From a checkpoint of a small transformer trained on Wikipedia.
Size: 13 layers, width 256, 6 heads of 64 (2 for keys and values), MLP 1024 tanh GELU, vocabulary 2048, 10.9M parameters.
Architecture: LayerNorm before each block, tied embeddings.
Training: a variant of Adam for these matrices, 247M tokens, 7541 steps.
MLP neurons of a small language model. Each row is named by its layer, matrix (up: input weights; down: output weights) and neuron, and shows model dimensions 32-127. Each number is 500 + 40 x the weight over its row's rms, rounded and kept within 0 to 999. Numbers have three digits each.
After each neuron's rows, "fires after" lists the tokens most often just before its 100 highest values on Wikipedia text that the model never trained on.

L4.up23:453484493499456498431474493467490442451494481392587491473456561561429553524479498499500489561496543572459515518536448430511459475455522516482434481533477478475466505485470588518518538487448515524458551483474538506547529450504457486511455525540561448531446507593456489501489474488504554577
L4.down23:513458513632440522573534483515486484539519508596465522507555517496481439509474525496472574488463469495496504489548521486475534462508533474446550463478489501523510518410486552538505520477482524503524396542444511507422507548445446441505519488542544495515521518412549541455462471404551460559
fires after: " 19", "-", "\n", "–20", "–19", " ("

L7.up48:553592489509545552476566482493387518501521498454487455480500409544545466543547525444541489498460507559484470551522456543502506516549488477492458483509544514457535438431421540501589455441478487395489519491479522483547455458505434488486559487472541437542536418491504536510437512483517502592
L7.down48:551490472485463513571485546523504448477485561426499487517491484479553489358525500523538537468551463494482520523520445448493488470488502548503551586513438551510469528510547590531447436521532484562535445517428588523458484511579511530500505516455479543492478537431521523458492465433507488442
fires after: "r", "er", "oc", "ic", "ri", "udi"

L6.up991:518528550583435515478529531500449433544536499496552547505408460507458530532453485523480535457517480483495514510505514438458572505516504521527453473538508525508503470547500495560475522475530531508496498517516535493424501468474525520438542526456598494506470514510564492507473567543486456486
L6.down991:481511495490455490486552495526574498454493555512468519556459535467460432435532505528489555545482468542452522569484572524519479487545511492500517566388581463488483550515522543536520496539520486583580503485486493524506505502565478540486476533495488447493460494544462496462507542509536514522
fires after: "us", " Award", ")", "s", "pe", "Note"

L6.up826:505518533475560551513519531496495464540472475515476426439549565558513456501523517480522502533478495507532479522524493475553506477469518468447504399519552470478518476464508528542477438508403524533479493458459504483498534529438544491457565439498547465487553571512491554523523497474548533435
L6.down826:456488456427442513525529530523490464533525523506536501468492383477535510531486534552564323470535457513502530463488451444471467503530465523482485520537509476477521481493527507448507547479504489426559500445505497536523500535587499605493514536508489451502450440444515509489489488550498492510
fires after: " to", " a", "st", " in", " of", "ed"

L10.up1020:532497467419568600498471533545533473539528517531478504432494539540488495490521524462453515464447441528572471545549500519516439496468507497494440535490457552526514475478554531526535498443480520492460449424472548442451532525499447416457479534479500512498538493485498464506502548427493539525
L10.down1020:446496475509503516546504496497471548542449552517539493522476497527475453445523476599514593536477493493438498476509469522466467450476472545452596518414543511451516519523504456492470461517559483506484471562493595495473502484524490498606442519532452428433500483463550521527476444571495489535
fires after: " ex", " con", " ", " Ex", " C", " In"

L6.up56:500533491513542540542501456449516479560541479535469467526466504510440549536581473522502562470435512555453496560488501570452513457571442518506525508530534504492569458581539506446505519515494528499455540502458521432481557491454518453514466503584548478520500457533455500542475462487459443520
L6.down56:485525504463522515498452568556565401459498474476496423488504529452621461519499506515546540436502483390521452450496445542547494446510508558479523438526507577609475482444468519525486504541474469482503485488522481510547518534489450478505547431530465505520467475408522471516416503491447531462
fires after: "M", " M", "C", "D", " D", " h"

L4.up204:481509476431482494421441513496481484435523481447549499508506532548420538515528556469521461491511548587485538488502459421508449486453497536455433451528509520491495492570507553445571445473454434515479552485515551492480515528498511487502561451535470443509543499500460463512504513514509529527
L4.down204:512594485504555488571510482519456471560529528535546528465527491550473411499494512503564464511567555394507513587522455443495514469567487463476516478442452515469544502490502473538476447532561500496486474458463516523480450504503451469499535485508483522502584567518546578523506500485524465552
fires after: " (", "\n", " 19", " ", "-", "z"

L7.up757:493443510526500557522478537559490414501488510522460480563511435502486497538464453530475534492432521532540537526473477529495468508546487518496518441496549494484607433478438533467497554446478504443507551486468439520486594516522461524414500520505487424565550452511554492516515442510465601475
L7.down757:510536603513478505421490490510513473576465516484485530509569465555555501457579507519453539468524461530482505440490539480427526432453490492462543486496517474535465491436506509536499466489571528530454532509509511503475431556557501463484507502486489536557484454483498466444587512494440507529
fires after: " G", " Jo", "re", " Al", "on", " Peter"

L5.up992:492533444502547468489506480525519482544536457487537472529471474502441523496589462538510498466462558467474461602555505495432504503508479511493532531449464438504463463543538531465514527471529545518459493516419530452473612496483492448458503600501534432523539563521521527581469490479497523484
L5.down992:460484576440449489459509534519565492578475514518540501536469587528497476470445567472490434451401459547530481556520466511510459526504570543531506545516542385496409491526514520454510530511534486501479450424456433483517497537519541513509420591462516468504539420517524504493458480500472481483
fires after: " C", " V", " M", " P", " N", " 1"

L7.up989:524496488516534509482485518524500450531504455548453515504506474600563453525556540497553568513478442460545460484534517506585492496465470532541463453510516505525555490471527528547486468545433469480499427516425481486461487515492510431497514507507521523517509524426479602480499462545478563482
L7.down989:508520533529491396500539484474506594488515530437480462445489507514552491473527475535435447468567468562513485461460537555461513512552473530423468540506480486436464507511542505479480518502471520485600555518559550490557523523456526592498534507535553500514494411518526557492505534467507502515
fires after: " to", " a", " with", " and", " of", ","

L5.up206:604531444514503479460457507496466519494601468395531531506534509524508500546480483472531507579439448469463523496513463561521480484556506539496506458501500570505536432497459571545499452475489551519468553551445491463396535484475502422483519474474595442505457571464463512549518522481515505532
L5.down206:413484624495569589521437508481579499517472522529483545517486465436487538556509502548522510528418482550478519473576461549521445492481475528520478449460470537513564568520565502528484513519509531475560503562497441456493504520485477404502469468518542419504455509505515522528496428471438484501
fires after: "s", "t", "ach", "c", "tic", "p"

L7.up146:504468533492496485419393535530502460553512431520556502514529497534487526511497555419474544423531626467506512514470458495497429559517507430468483468483460539612473512560547513520514473432450473585456474443465554449444510491454507498414500594468474481563470467518517507513481497467508538466
L7.down146:473506501481551532546414460563536509530393478493494540449492486483517484488530412578538510494545500468510458508498520493529502489518474470548491533465531477568522580497550423455586524459528455475448470567496445553492449575477464501491505432464535488517490523491522562526482547502482501536
fires after: "\n", " de", " di", " Di", " De"

L3.up875:528512495453544431502438457456507497549492511533504491378528589548483440484517533470567499529565466478520481545540469465549440539409458496481487472479522474538483523548526533514551473537440504492496431536470532492473405550484521474479470556510545465487503505577338531517486503492539514490
L3.down875:529491491491527499472449578551549494492498468530527473581488499506551457520590550545490412474483462510553526500581501534504502501510373513486548459558446534474482521518479425466485516586553498455515563538501479498419550462484513490516508470550498474518477498488500485526527502506521433523
fires after: " in", " of", " the", "-", " for"

L4.up617:540479539542570497600502503438540479476462485491443448428512531487475492522585532451486490475527534465576479552533467620515543483510491456492547492434513518519513449489446432571492466541476477465481484475435572465495518473526486473501484518440443546505511512548511498511474446562496486477
L4.down617:515512475481463422485521482514425519538440471471507452484561520482534503486534529544412608574542465457502481499485501509446536512511505545526503499440510440547487514520469462511594470522479559492506406469407491546521474518499548523469526624506438477530481514403445490472523542519564499486
fires after: " the", " The", "The", " B", " A"

L6.up111:573602490536494459496509490444417532476482537519481427502541530510545588563519526444505549434534493589453496472542407492507498556516499580534406461500529488468581441472442565522512468489524538481511564459469505452544432520490505490467504491488546501477527560582550559538561520462519466491
L6.down111:495509479473405462503545558520553532478536515516565524458452464510486463492523518521483493489494488531478436462481473553492440475524453504471505579495528502556428502447525503436494467492520445432501402530541538540462532442535528536528568542457414559525595449452388452437565501504451460562
fires after: " h", " cl", "th", "^{2}"

L6.up23:599516403563528519434483437458424479462460459401522466492435505572469532563531458530555509503530540532515489517506507507544516526505460537485512508447531460496530438489490550524527512482536569494453467569563509476498495454478460454500494464479597461535496482536613474558484564499515541540
L6.down23:464506483557515534465505521491485550495532466452523480398531543542474497431510461560542516545445516449383613501494470492495549474590439493450498524500518541569536533530473455490441434513552419532473498521505533496488474521541512571474464474494598471470509497517527486515579428537532497482
fires after: "s", "oc", "r", "u", "as"

L5.up469:484515469488492540518467492446486490447469484494490445517522490512541481529602533460504510435536467524550494548512449490532482504441402481572419455528525476496495465491437493535538507534435477438500548454482568491521491523565468478499528490529460523469567493596471503531537415492523526500
L5.down469:483412493445509545489491578495421506500446556532529469534455541461543566513541441452506498510538445469494496583444478523443539510531555493538479537520485446495533448445517538490490520470531553474536464535470502579452528564474526483478454531480492431476484547498463546506480478483503496514
fires after: " the", " ", " The", " st", " g", " their"

L10.up18:517499515525504482578563515502532500524526508538451522501485537534476437533537496528546551478435452544488470528510493515507521473511390472464522448513494481551520464505492521467543521520537498506474443376504530507544548469480460488468588484469517476486479462505528522578463559516510481527
L10.down18:555514542433471486520500529492445500466535538459535477573522494449461448535505542455501523526480539556452498425583508473495458573478515500511516426456531489472507495495435563498512578504412459558554569457522495481507542418481557528512514489493438501496512513557470511521525500524521538507
fires after: " ", "ne", " A", "e", " a", " Ne"

L6.up212:523592492551520478516491544590510487529538469488531431502509497536449574537556511579556498447497552546389500552488442510482479490521495545461529554522422563466503522578438501495582476494511486479441544555506576421500562478510510514493476512502461477542533422436471468531505498447525535526
L6.down212:537513497482525513462532463523620440529526621460473465492473550445550507473533504536539555516551455461532465428545449526513511509577521545527456489489491518432503512463488581470526515470499508468525410472459491523484492459506531549546415571510465486516489505492499549467504473473429452490
fires after: " V", " M", "mu", " D", " Ab"

L7.up574:519518459576508528512589497526517473522497508497503501501539455569477522526508503553521479480525544503488482540456442467470496522388398417544435475424540505526524552547498528505494535473557439448500506513510563517440544506485586541495408530464399465537508459575459519536433492504508554489
L7.down574:517473547451533462393474521471492454532493494434527515503477523424477514542486617454476490407510418549563440515482567533499536512546541470467463491471543487442517536499535483483539529517511505466438502526454478482445469536525469511460503539565517490451542607541434560456590470495501451466
fires after: "ta", " Sa", " Ta", "no", " Te"

L6.up238:487463515514471512423467504547520484555624482503441566541531501525468515523492528510437524505432525546550518604528465535376407441487523499414525491476499461503522451554514483450493511453454487506466518508452506444497575521447486389460476452498489482564472469494491458530441471567476516539
L6.down238:500540473447497484548468487451474473483529516595434533445521587499513505554494591449508450531444476557548555451469542509444505518546513453526522462425504464513447446418500441493518439493413466518477520503476460556540473462463492545523536528486516545537455520524555455479563477480497454515
fires after: " De", " Con", " con", " Re", " E", "s"

L7.up67:516479549554518505553539447515489495537561529522487456483491543550413579529468441575457490522513522479458455526449484551509560454443452509464475427495517527539551518499484544569550538507531474436478396489499532482451574467548501478479457471545465464545472477547531461528483506470541560471
L7.down67:465463478435464481474426583461468474514540482453474594470560520545476439499453570464523498432512480500498510489494479575537522483483499469592470508510448494491424545466477488474511494490427563467472486537476507479510487579532506511493487507489530477484589521563476533465499507596522503519
fires after: " Ta", "ta", "en", "a", "gen", "la"

L6.up603:508490518544410508523427483598540539544572457485428487506497520516533484517467484509473498548463454478432510596547562481469446515522450493488568500387514472509475460567494546459502482478414464524450491498449436449459485515482545486459553553523460446491459538505468463499474507554501525496
L6.down603:410441483518565428542468528510509508527533477539539499433465507522473531559549567528467413473506512496551542518544498481513521476490493499536433556459556586418507566511488507442480469496535478444497447414505517448532497461557439513498555520432507565476522476488530546530512471517440474499
fires after: " De", " de", " E", " di"

L6.up223:513462580504494549529482455553480507464546482592461554536493509483477473532472514471438562533425472418500508495608456490426527532484455455552518509405494528578468480519502494484531514434490465517467448504482467475458562458502530389508513545518526482549512525463505515547453467456494508525
L6.down223:559507470539552469498465513524530510521491517496461524462486500535517539512532522525504498505445474497564456475533512472502499475497449477509466563477524548504451603430514519513510504526469571503419531500493480521518485418510479461491505506472532459562472499463585517477453488557418531593
fires after: " in", " In", "te", " De", "In", " E"

L6.up41:499421615569488560483512531564468492540528469510496481509561581515469498490484509415502531469541472489544483521491462500497439493498502504489513518468456460546514480452483540530485492446499485478481517483525470480599441487448577517533490595502462460541482484445521445514471476482498471527
L6.down41:506467484511511500509471532440549490486484531485491527511511482474494423471543517513590543481493492477496499500469500524536465521541543494505514561489477511502483496471517481470598463507523493528451383494474536503466519449578546458507521484471480541515548547504472474487497502496523587494
fires after: " on", "born", "er", "ber", "On", "ed"

L5.up234:549549451507566479468478567492479520522521473465485515521578512518547483505496575467572540549447532492466473507530547476539466551458482435486466499484564548499509492572523522481613489513449462443510491459409473427408408573474532487479451503514616503481549502514470477514480513487507501498
L5.down234:570490540549416516488430500473513490536466495516553443543487464482488537513445662529479569450500494496451479480571519479485540498475490475516448519485487452501503476468487439528523475423546554486510468470486537527522472521560503501509466526430438475508504451524495512513499518532487451569
fires after: " was", " were", " be", "s", "ly", " also"

L10.up153:573565537595506569402514513532433525518587461533530546530484499519529486531424497503474511487421473476514519469563473497501525543508493406554436451477474450510494478537457491463493463475470478518495483477446490479404530488487499468547508516532540455541527532481522467532531530558491565508
L10.down153:540501470400523518504448499464555464480574445457419484510511474483473491535475570503520509515492452545494518519428543479435563475431507488524442547514478555534472497464513490557488521505505541481454509534490531506447521508508451535492455428538519454482492532444501524533560482550494509528
fires after: "s", " in", ",", " of"

L4.up580:535547488514565538523474492458507507489495515488487397431580489474441520523542593411489465483546506502522490487488474492579563529514455394505484505487552486533520459501502520560547497528479421390517512474476594472424479570485566493502445507490483540511517542539456504511471458464581505491
L4.down580:482478487484537473512533500550453534505522496431533521449456514465510513548454534429450536552517431498493521555487546481494424477462451509535436502513446476480498528490544479500512475554579485396507537482445538504453444468529477515505525453560532509489494477503461572520439563505511392521
fires after: " the", " ", " author", " The"

L7.up304:445451581447519522519500535516492441530515532529460501516530583550535538495521494510460478434484495527428486514518536502416487471411422515549448456485463547557538549503421515590491513524553442532492468446493551521526525486497591557542522583521430439512520486514523449494458444494471478440
L7.down304:525569496539475515475546415547543538520540467489558529522438519452526483510487508397528454539492507517532499521502522469543464520565496461413444455534479537552471565513501547539578428571497538509483500494473509492470514496469494456498532436491556527513519570533500443478519482514499570555
fires after: " on", " On", "On", " Mont", " every"

L10.up261:567440466500460519519537554480452437472521487482397469524490462459409544514503485495478483514446479490506441443518416503547508551546523553544492399494475534577536473469585568511501489466516473532487447468502540510466591467429519493456492502530474516603533487490525457579447459450534562468
L10.down261:531475523480517518447479566474512504458482485498530526453553448462491508556489424541486474499586546465518526518474486521501545495485489457525550495556509507500474530501481556474505520468443494552457499461490561466524494476519466433507467516467476511560447516476521478513532506559450501492
fires after: " T", " S", "S"

L7.up496:605541421541504563507503523545518471532559425496496547495446502517429586537528475461538537505510482443428468502506471467455490436473456482481500545457512536476522388474508561513518502513481540490406575496459475480511530468500495450513521536525528465507467528493513502544451484427544509559
L7.down496:453510436468509458458500476482536521558468536486493525509521532449500463495489459503484471533466501481506611557561425570512506493477542482493555525443562505546492507523473521477510485474488538507554529505492499534505499501491473516575517455477545436557494478433500584487489456491442548424
fires after: " D", "d", "n", " S", "ev"

L10.up500:486503456528473576445512536538458455562502486446489545492535530478540510470453528400491527499456485443521459491616448480465481509503486407463477503478433536583499483500568551547486490476449536512478518436466492501484602445487442521480496501580471479563495558550484475544447491502548574552
L10.down500:528474512550568502529573541486508544501617469462476491549482524471433490473442456477476520548431466539462462527497540562438500493440511548496512551464523498528462575459504507540521493513520556478390508485492512497410539502545533428465443587527553508478472523472554503493468485520520531549
fires after: " in", " December", " In", ","

L5.up569:498473461506561479474419485501542509505523491463543448487488528494526497504535496550465493523540476593546497438549481528421460503477488540548468516404426483532453480476494444484486489518485548552457555427383459477502523523504457481462514523537530493485456509470529435527518468581467553528
L5.down569:499498600554470464560496448484449542462496522435475462512517528506466502533559550454568446432514504482524529455518484474457517537540520542466474478521511496510508483486536560502396551428549451494539399536565471561519468569546520530479427450459536474541532523510491547479410494445464473501
fires after: "==", "\n", " |", "-", " ", "==="

L7.up71:507527502522611531453454503490489481492494527511462475471542513500525506549494537444564560557573528469513467439474520507494507591471455494566465474459505544509505518525535459552520471547480438471515465495392530442401403561509490503515462601560521510499554508490482547508519451485494489487
L7.down71:512584481408471503399539476502523518492495533483515474483511500498551501503460494485461562422487539586505486420469551488488476528592481556458525484486482458464545547485531522513504501513506528511488511473511462493581446493525505471486417618491507527496498572480438561484467509478476492476
fires after: " ", " f", " was", " be"

L7.up659:516446475489554466381445475553455465530561510468464532521538463541463522529478495469479530502462520522479508574500503536535413531529534481443501432486478524601506455493470531470470517488409494450490547466462468462485575452518445529444517532497502429587468444470480440507517491501500568478
L7.down659:568500562453509530500394512447530474507482601533520458543474520432539528392443543551444524494447438532474515485460539484512553460509514518536469486575558406552505515501551492515564531495496524442522426469460552499486496488490474521556568557532512525510503456498467586483509542529520476457
fires after: " Al", "on", " Di", " Con", "di", " di"

L6.up624:491514518496510517495419495533514438498546463442458534408510546530458545520531549483486470462481459531542475534500489523482438475447543606470508458451471454572497459501558467502471563486441511520480479499413522456475572472558445415470451597466480482489473562521571501530491443561464584463
L6.down624:479481522465497539485521490531555472544520489522515492513472458493498491486499487556434515427550454474458505464542551435546494523555503503497486552490486456426549517510505440495517551519551515475493482403497462476514476502517600456539532486541562545456503575518513445453435516574532537434
fires after: " A", " the", " C", " a", " M", " V"

L6.up876:513527456583534522495478550583494487497538472498469478453504515495462521500532482582458502467494496497515484464565475523401492495454483568513497548486417498609487423502545473456544485506486506480484466490471468475513467505532490477502477609584427521496487526457549416499455504533435511497
L6.down876:504497578490441447499503482425452499519529533512545508537469504485514527537514599427522437517480453503486505508435507492530441501467486432542402514558510441459442504573487517549497503482474495471478558530492437508525472498489556573450514446478503455511516506619428489514470539452527429479
fires after: " (", " ", " |", "-", " \"", "\n"

L10.up461:539590477463515539483476495550488473488512540524494490412523483485476504555494492474462497463492525576509518461553456456489506519525502415475409467480516534561486460547501506496499487479425456466467545474431544556426527544442457426510543508542488512536541466567505438506463494497534509531
L10.down461:482474493532494531520562439521531490543570471553481485542462530552533487470564471558548573502550468429445503574511451534436468400536540518460544506500549494483498546557437479483545534483496479501412476479453484488472517494531505448461401567476497437554521473455544579473481559543511536527
fires after: " ", "s", " a"

L5.up683:480531482485502430496539477543492507532504451491529457534488504501442559511529518499525479432479580579439480607475466532490519500503449482478463504498500464463513481569547579445559519482560542498456541494530592485499614472473558534481441556501505484510535537615475549530514508469483569525
L5.down683:459455520381473492471450473534567510436482519552518520468522510504577449589482478519555486552512448512531503499485459480527412498587457513578501485425457488522454469551547534482541501523460502552453522423421469488485407544537492583503483535465564555491526478468511454498474523444491491452
fires after: " M", " B", " O", " C", " H"

L4.up112:544460446581490540511477538569516480546483472513409497441467379510563507513522484481485506467474526538518465477568503563470474486512487567558470522415511568538515496511504460534524465497519487447512443452422429417520496486495497516468495547553532567520505463439598456531481445531462550500
L4.down112:526448500524503503567424452516495512438546552469500475482489540454518473444507448464533438481561427470543504494461560428544423554524403551491498473500504543563477470438407516510418523486474490524583446479494500534503445538533490536462489501560407476506506583436472497501466441481559527434
fires after: ",", " |", "\n", ";", "."

L7.up389:584524438478549508458514489418435489456456488486533493502461461524481564551491475559554515462515431547519485471500471564472466497528561543487479402495564507483559498498468524520514453455489501448485501568492497522494467450443527463480543480543502449546583503461568554542539468483485578472
L7.down389:491520492529470478550566483540460565522496467520529580456546455413490493547464494472489535538496520547510478564432584542473493468459444495515527513551571509495495455556471397548458479477477519503574439485490550430527512518498501578544476521515478600472446520493490602389537471442538471509
fires after: " cl", " Ch", " h", " Sp", " sp", " F"

L6.up567:504516488484527466491446548560524455508532442508418493490498525498516525515535569540574549500443520567575504486573502552493485517459505534462457503446445522546510486526550467520544447467515489485484460485407525435504484497487455489457510469530419509553458463443525438511482476541469573502
L6.down567:444534560438470479503458463498465469444527530484556543529607480522561554497501538472473483471438444561517525495465458523424540510543484502499470482447550519474518516552544505535495431442508517471528500577571498496476554568550504499508546476433480448546461526526520516499477491492540442444
fires after: "\n", "-", "|", " (", " |"

L7.up532:515427527469452464462481500600439526473535426453497450510522576600480487532530494539502539510480509505505515517528468570508494523515520564563521455474581506531461498480502543491513490431424492482483467476507486452357557523550462416494479469500484400510553428485506526543493470508540533530
L7.down532:489508523509467555405478535577487504415483456475577517483483520459518538420521501443504457536563445461450522479502469535567586532517495479523499556496520431514424497478498609495485516526474520509487477477520532522522479445539451508539593556517494578514432445557494471438485413465413486527
fires after: " ex", "s", " Con", "in", " S"

L7.up958:563438421476483500477511556480498521520483456506449550515522463527406538524576501474536536525504567498567526487575401508535522469482508481512509494429534510505484436527540512549548459445474488497439547503484533487453549516431513449491460498487507545494489470523464473573438534484569519540
L7.down958:546523467533541452426477516527511558444486507572517478483434480539494492448526448553492481432517486499517478485449462469544506542379469509548557540429566500491476529465559455537462526536560465544575438457455515520484500506461522455500506531470513444498549457412530476451482532526441557540
fires after: " S", "s", " Ra", "n", "S"

L6.up808:531508547458496468519469488478508456405521477422440465524523483489614590514546503499500513439559528524627514496520481502457486508531382563515448509563476531536536410523434461452575505547512489485495519411476496471532537506508496508478491543558555452512444484529520497555491429554494497537
L6.down808:510462475449453478462510474535559522508522496528481514526530552505475466501511540469549535486571493489493499439483479473503524456484564426456499471449482451477575517500444527418463593439551492470562524503623516557467523583503456458525481480436547472522532473491455496423496517471475504490
fires after: " |", "\n", ";", " ", "."

L10.up155:531460477588545416508477465494516513445470510454383503525516470554500593520519532518568533536499445466534493523476516585535465558511408527421511459527506478545495458490541505539487491552477450517455494512477471505551486509483537504481532469514509489518463469484519470585550424533480510559
L10.down155:464476480463438512438471514531490495478480508515463524437488485528455467435541573521475556494540592507459554482512532436464518453515451457530490564498453541495492561531477542494564450541518539497499526591557470504431455573383485517424482433532512556504486478513486492506475481468511542432
fires after: " |", " (", " G", "|", "\n"

L10.up120:476509519509512454428503531519449467463452487503500435363580471559556489511546521419519485468477563470484472536513445476500498520531436455492565451511504490468492428481530593540481434562491468551502503481466551523441520514498524459459581540524515506524586469541471550500463440521482508424
L10.down120:512561523446477541444500510499611430452474565483475516494490529519478552449479613565533568477471463503467519422441512474449526465507548531471518518554459494444499514446564556506417599533444549525473437487472481468511503501435505516470585447467587558523522469430567508471472469528539493515
fires after: " 19", " 18", " in", " In", " of", " June"

L4.up637:484457474442556449423415535496483483495522473424432441427504496515510509482516562504563567476498522555537508527546467531469445552455442502512538502496514535497497505486554494552514480491495476490473512405497528474499621547516489474500527553651476459502437465457574453535520436533475567464
L4.down637:483498599502543436479514564475477497553456424488507528443559496476508467513484556457569430522479458436583512527500541547490492508531543518501432515499563458528519468561464566534560503497499498435569453503495585573430511512517520554495482482506481463470554445558421459501469534508503537550
fires after: "\n", "==", "|", "-"

L4.up549:481481510531467509400409496499431478429512487470501538451523421474494530517531497520530561495486518605512512512521505467476505471473497471534409492419488580551524554516528585605479497494413560516499519489487483518535579451495464539507591523502453503565501498595491428478507467461496617538
L4.down549:508482472573478531495566524537507456472505467567477474531504572539512498499471497502440561492543522476508470457518467477451549432501607588404462559540430468557515513519530542537574532585458505429463497519515490480538471490448463506496495530498548563523567435475562536466516534476518524502
fires after: "\n", "ation", " ("

L6.up618:499545559544508456477510561548481522494507439502556450520503530546520497542499476496469525517400530543520493505483484476548393421516548416400510499495575467483487470538448471500507491387398477533467544556486503464547576525423473459458533470438523404520531482553502500500413522520469559515
L6.down618:509482568558469467542466446503501554494472573508500495472481490463523504584551539468475396507503452441576512492468461543495510565487431503531500493547466567575397541456462512463505542492522574388529472409513552482505502513542471509542544526551431579462474531492482576487541501475414489515
fires after: " Du", " De", " de", "p", " Col", " Al"

L4.up607:512481489509461469450509500457444445538503474424484498506609498526446493506557506458536480524492563512560516488521502453500467485491551480390459472473544521510523493498488542529482554470408510535491508434457516516529611470505469502491533489475516458511474488533465430509459480429546528506
L4.down607:436454439548545471573551481530504476535539491540464504462521548498558524440490548471481544454475545553538498432562516539468475482433564560500421469562457548524560533455461549493505524552521460528516527442506492492465499498508451498521512516561516489518435507558496550492441461467463508518
fires after: "\n", "|", "|---|---|", "---|---|---|---|", " ("

L7.up28:514470513469464426481461474522490481436577424496522475502492479557475458567478523490489481568520531516457519571561535530464476524483487552536554448464503467513454487487513468508544528432385420486437460494469574442427528541503543497489553531520556423496533553452474533492495515511538515463
L7.down28:500551439527481581463471515476533544534506487477566439453501533493483496588451449480505468469511507468561571469506432509475485496509511528494532446497501530476549448522500490461481470524585537456485510442579544537530467520529493560507502510464530535446527512580493525443463466498478449431
fires after: " de", " pro", "ci", " comp", " De", " In"

L4.up754:520428497491440439442477509513434507517532488409484381436507443478543539494455513515415431475524482561465509511509516489431462500431497490512487514485499493504473485538525447537530413460508500481499523457516472460543561489456438523468495521584480520534510477477545432501506505517474534503
L4.down754:506482561522517398546505454498448516478456474512551539541541511487568524515509449481536455464540478524576499481474501532467515518478375489498503489565531542433520523551497535520371540447467470487493490542517510559496513514492500466498602535524489470510476472529568535478458477507506450540
fires after: "\n", " "

L7.up192:531434527518543485492489452504472534508527487441549387525538557503565558541492451538494497545501529484502513412543546538531444546528508485516445452518510492543491506550450562579468518490460467534509446519523493430373539521431485434491461493526513510542466478574421516532467507483538520501
L7.down192:490488523540516513540539474525579528427628484447447537494517456479488550442503528572512500554505447464480507460527475581564462551489512529564455504494516516417497539491530451523428458465497539473509481511426533482495485477448458563502495537535480536492516493534471485400524514418572527428
fires after: " ex", "o", "p", "ro", "s"

L4.up365:539475485558526494464448556583529516577520434474529473493534518563523509539449559495529570507527534437530482457541493560515470496437487463521452481459519560522439514531481508545525531448434485506494432486433454439404475478504538513509410634484524457481511466494468534542470523516526537515
L4.down365:531407487483469552473481442479552462500489514538490509576537529547479569531529447455498511510526502482573515527422515437527502516555534465516525533491493438543506536500514487511462486477424463513456462537517475515423511482504533576499470505499567454478441516410355467511490519506583570493
fires after: " was", " is", " were", " and", " be"

L6.up493:493502539514548508520504512538497554553496492558495436426565461501469445523495525580560509459479466488494472567491527541510506493465509449508514459447505497508560485509509520484526482486470455465505444486465481521518496517499497476405491597476502489521507555532579490536462544536507535493
L6.down493:549483528447457487462424484493528483525479508426528563518441582462497477439518521501500552555442460465546442438475504424495462524495453460469485528510503504455511558540449502562551525519511532599579522458464450503450511540509482544536532479518516523474472509486426411427523453522509519494
fires after: " a", "o", " A", "A"

L7.up108:518504483502511524522439463573477487587496492480522510482442478492472479515538532512567449473508455515480500585591490500472509480464396453543525497511471536516464472505486518484549502499495493463453512508433525491467577484543467481475503621492548478557486505460492469585467464531554486543
L7.down108:466540479466513532450545461495486500448548448537466452542518495519501470516508489506439548425526559461542489413489493488433530490541576503447498583535493426523600556515457491535517521546466543517443441437533469462494468528524507500499487476483509502458475492443610480520460503565424577514
fires after: " c", " m", " M", " C", " N", " V"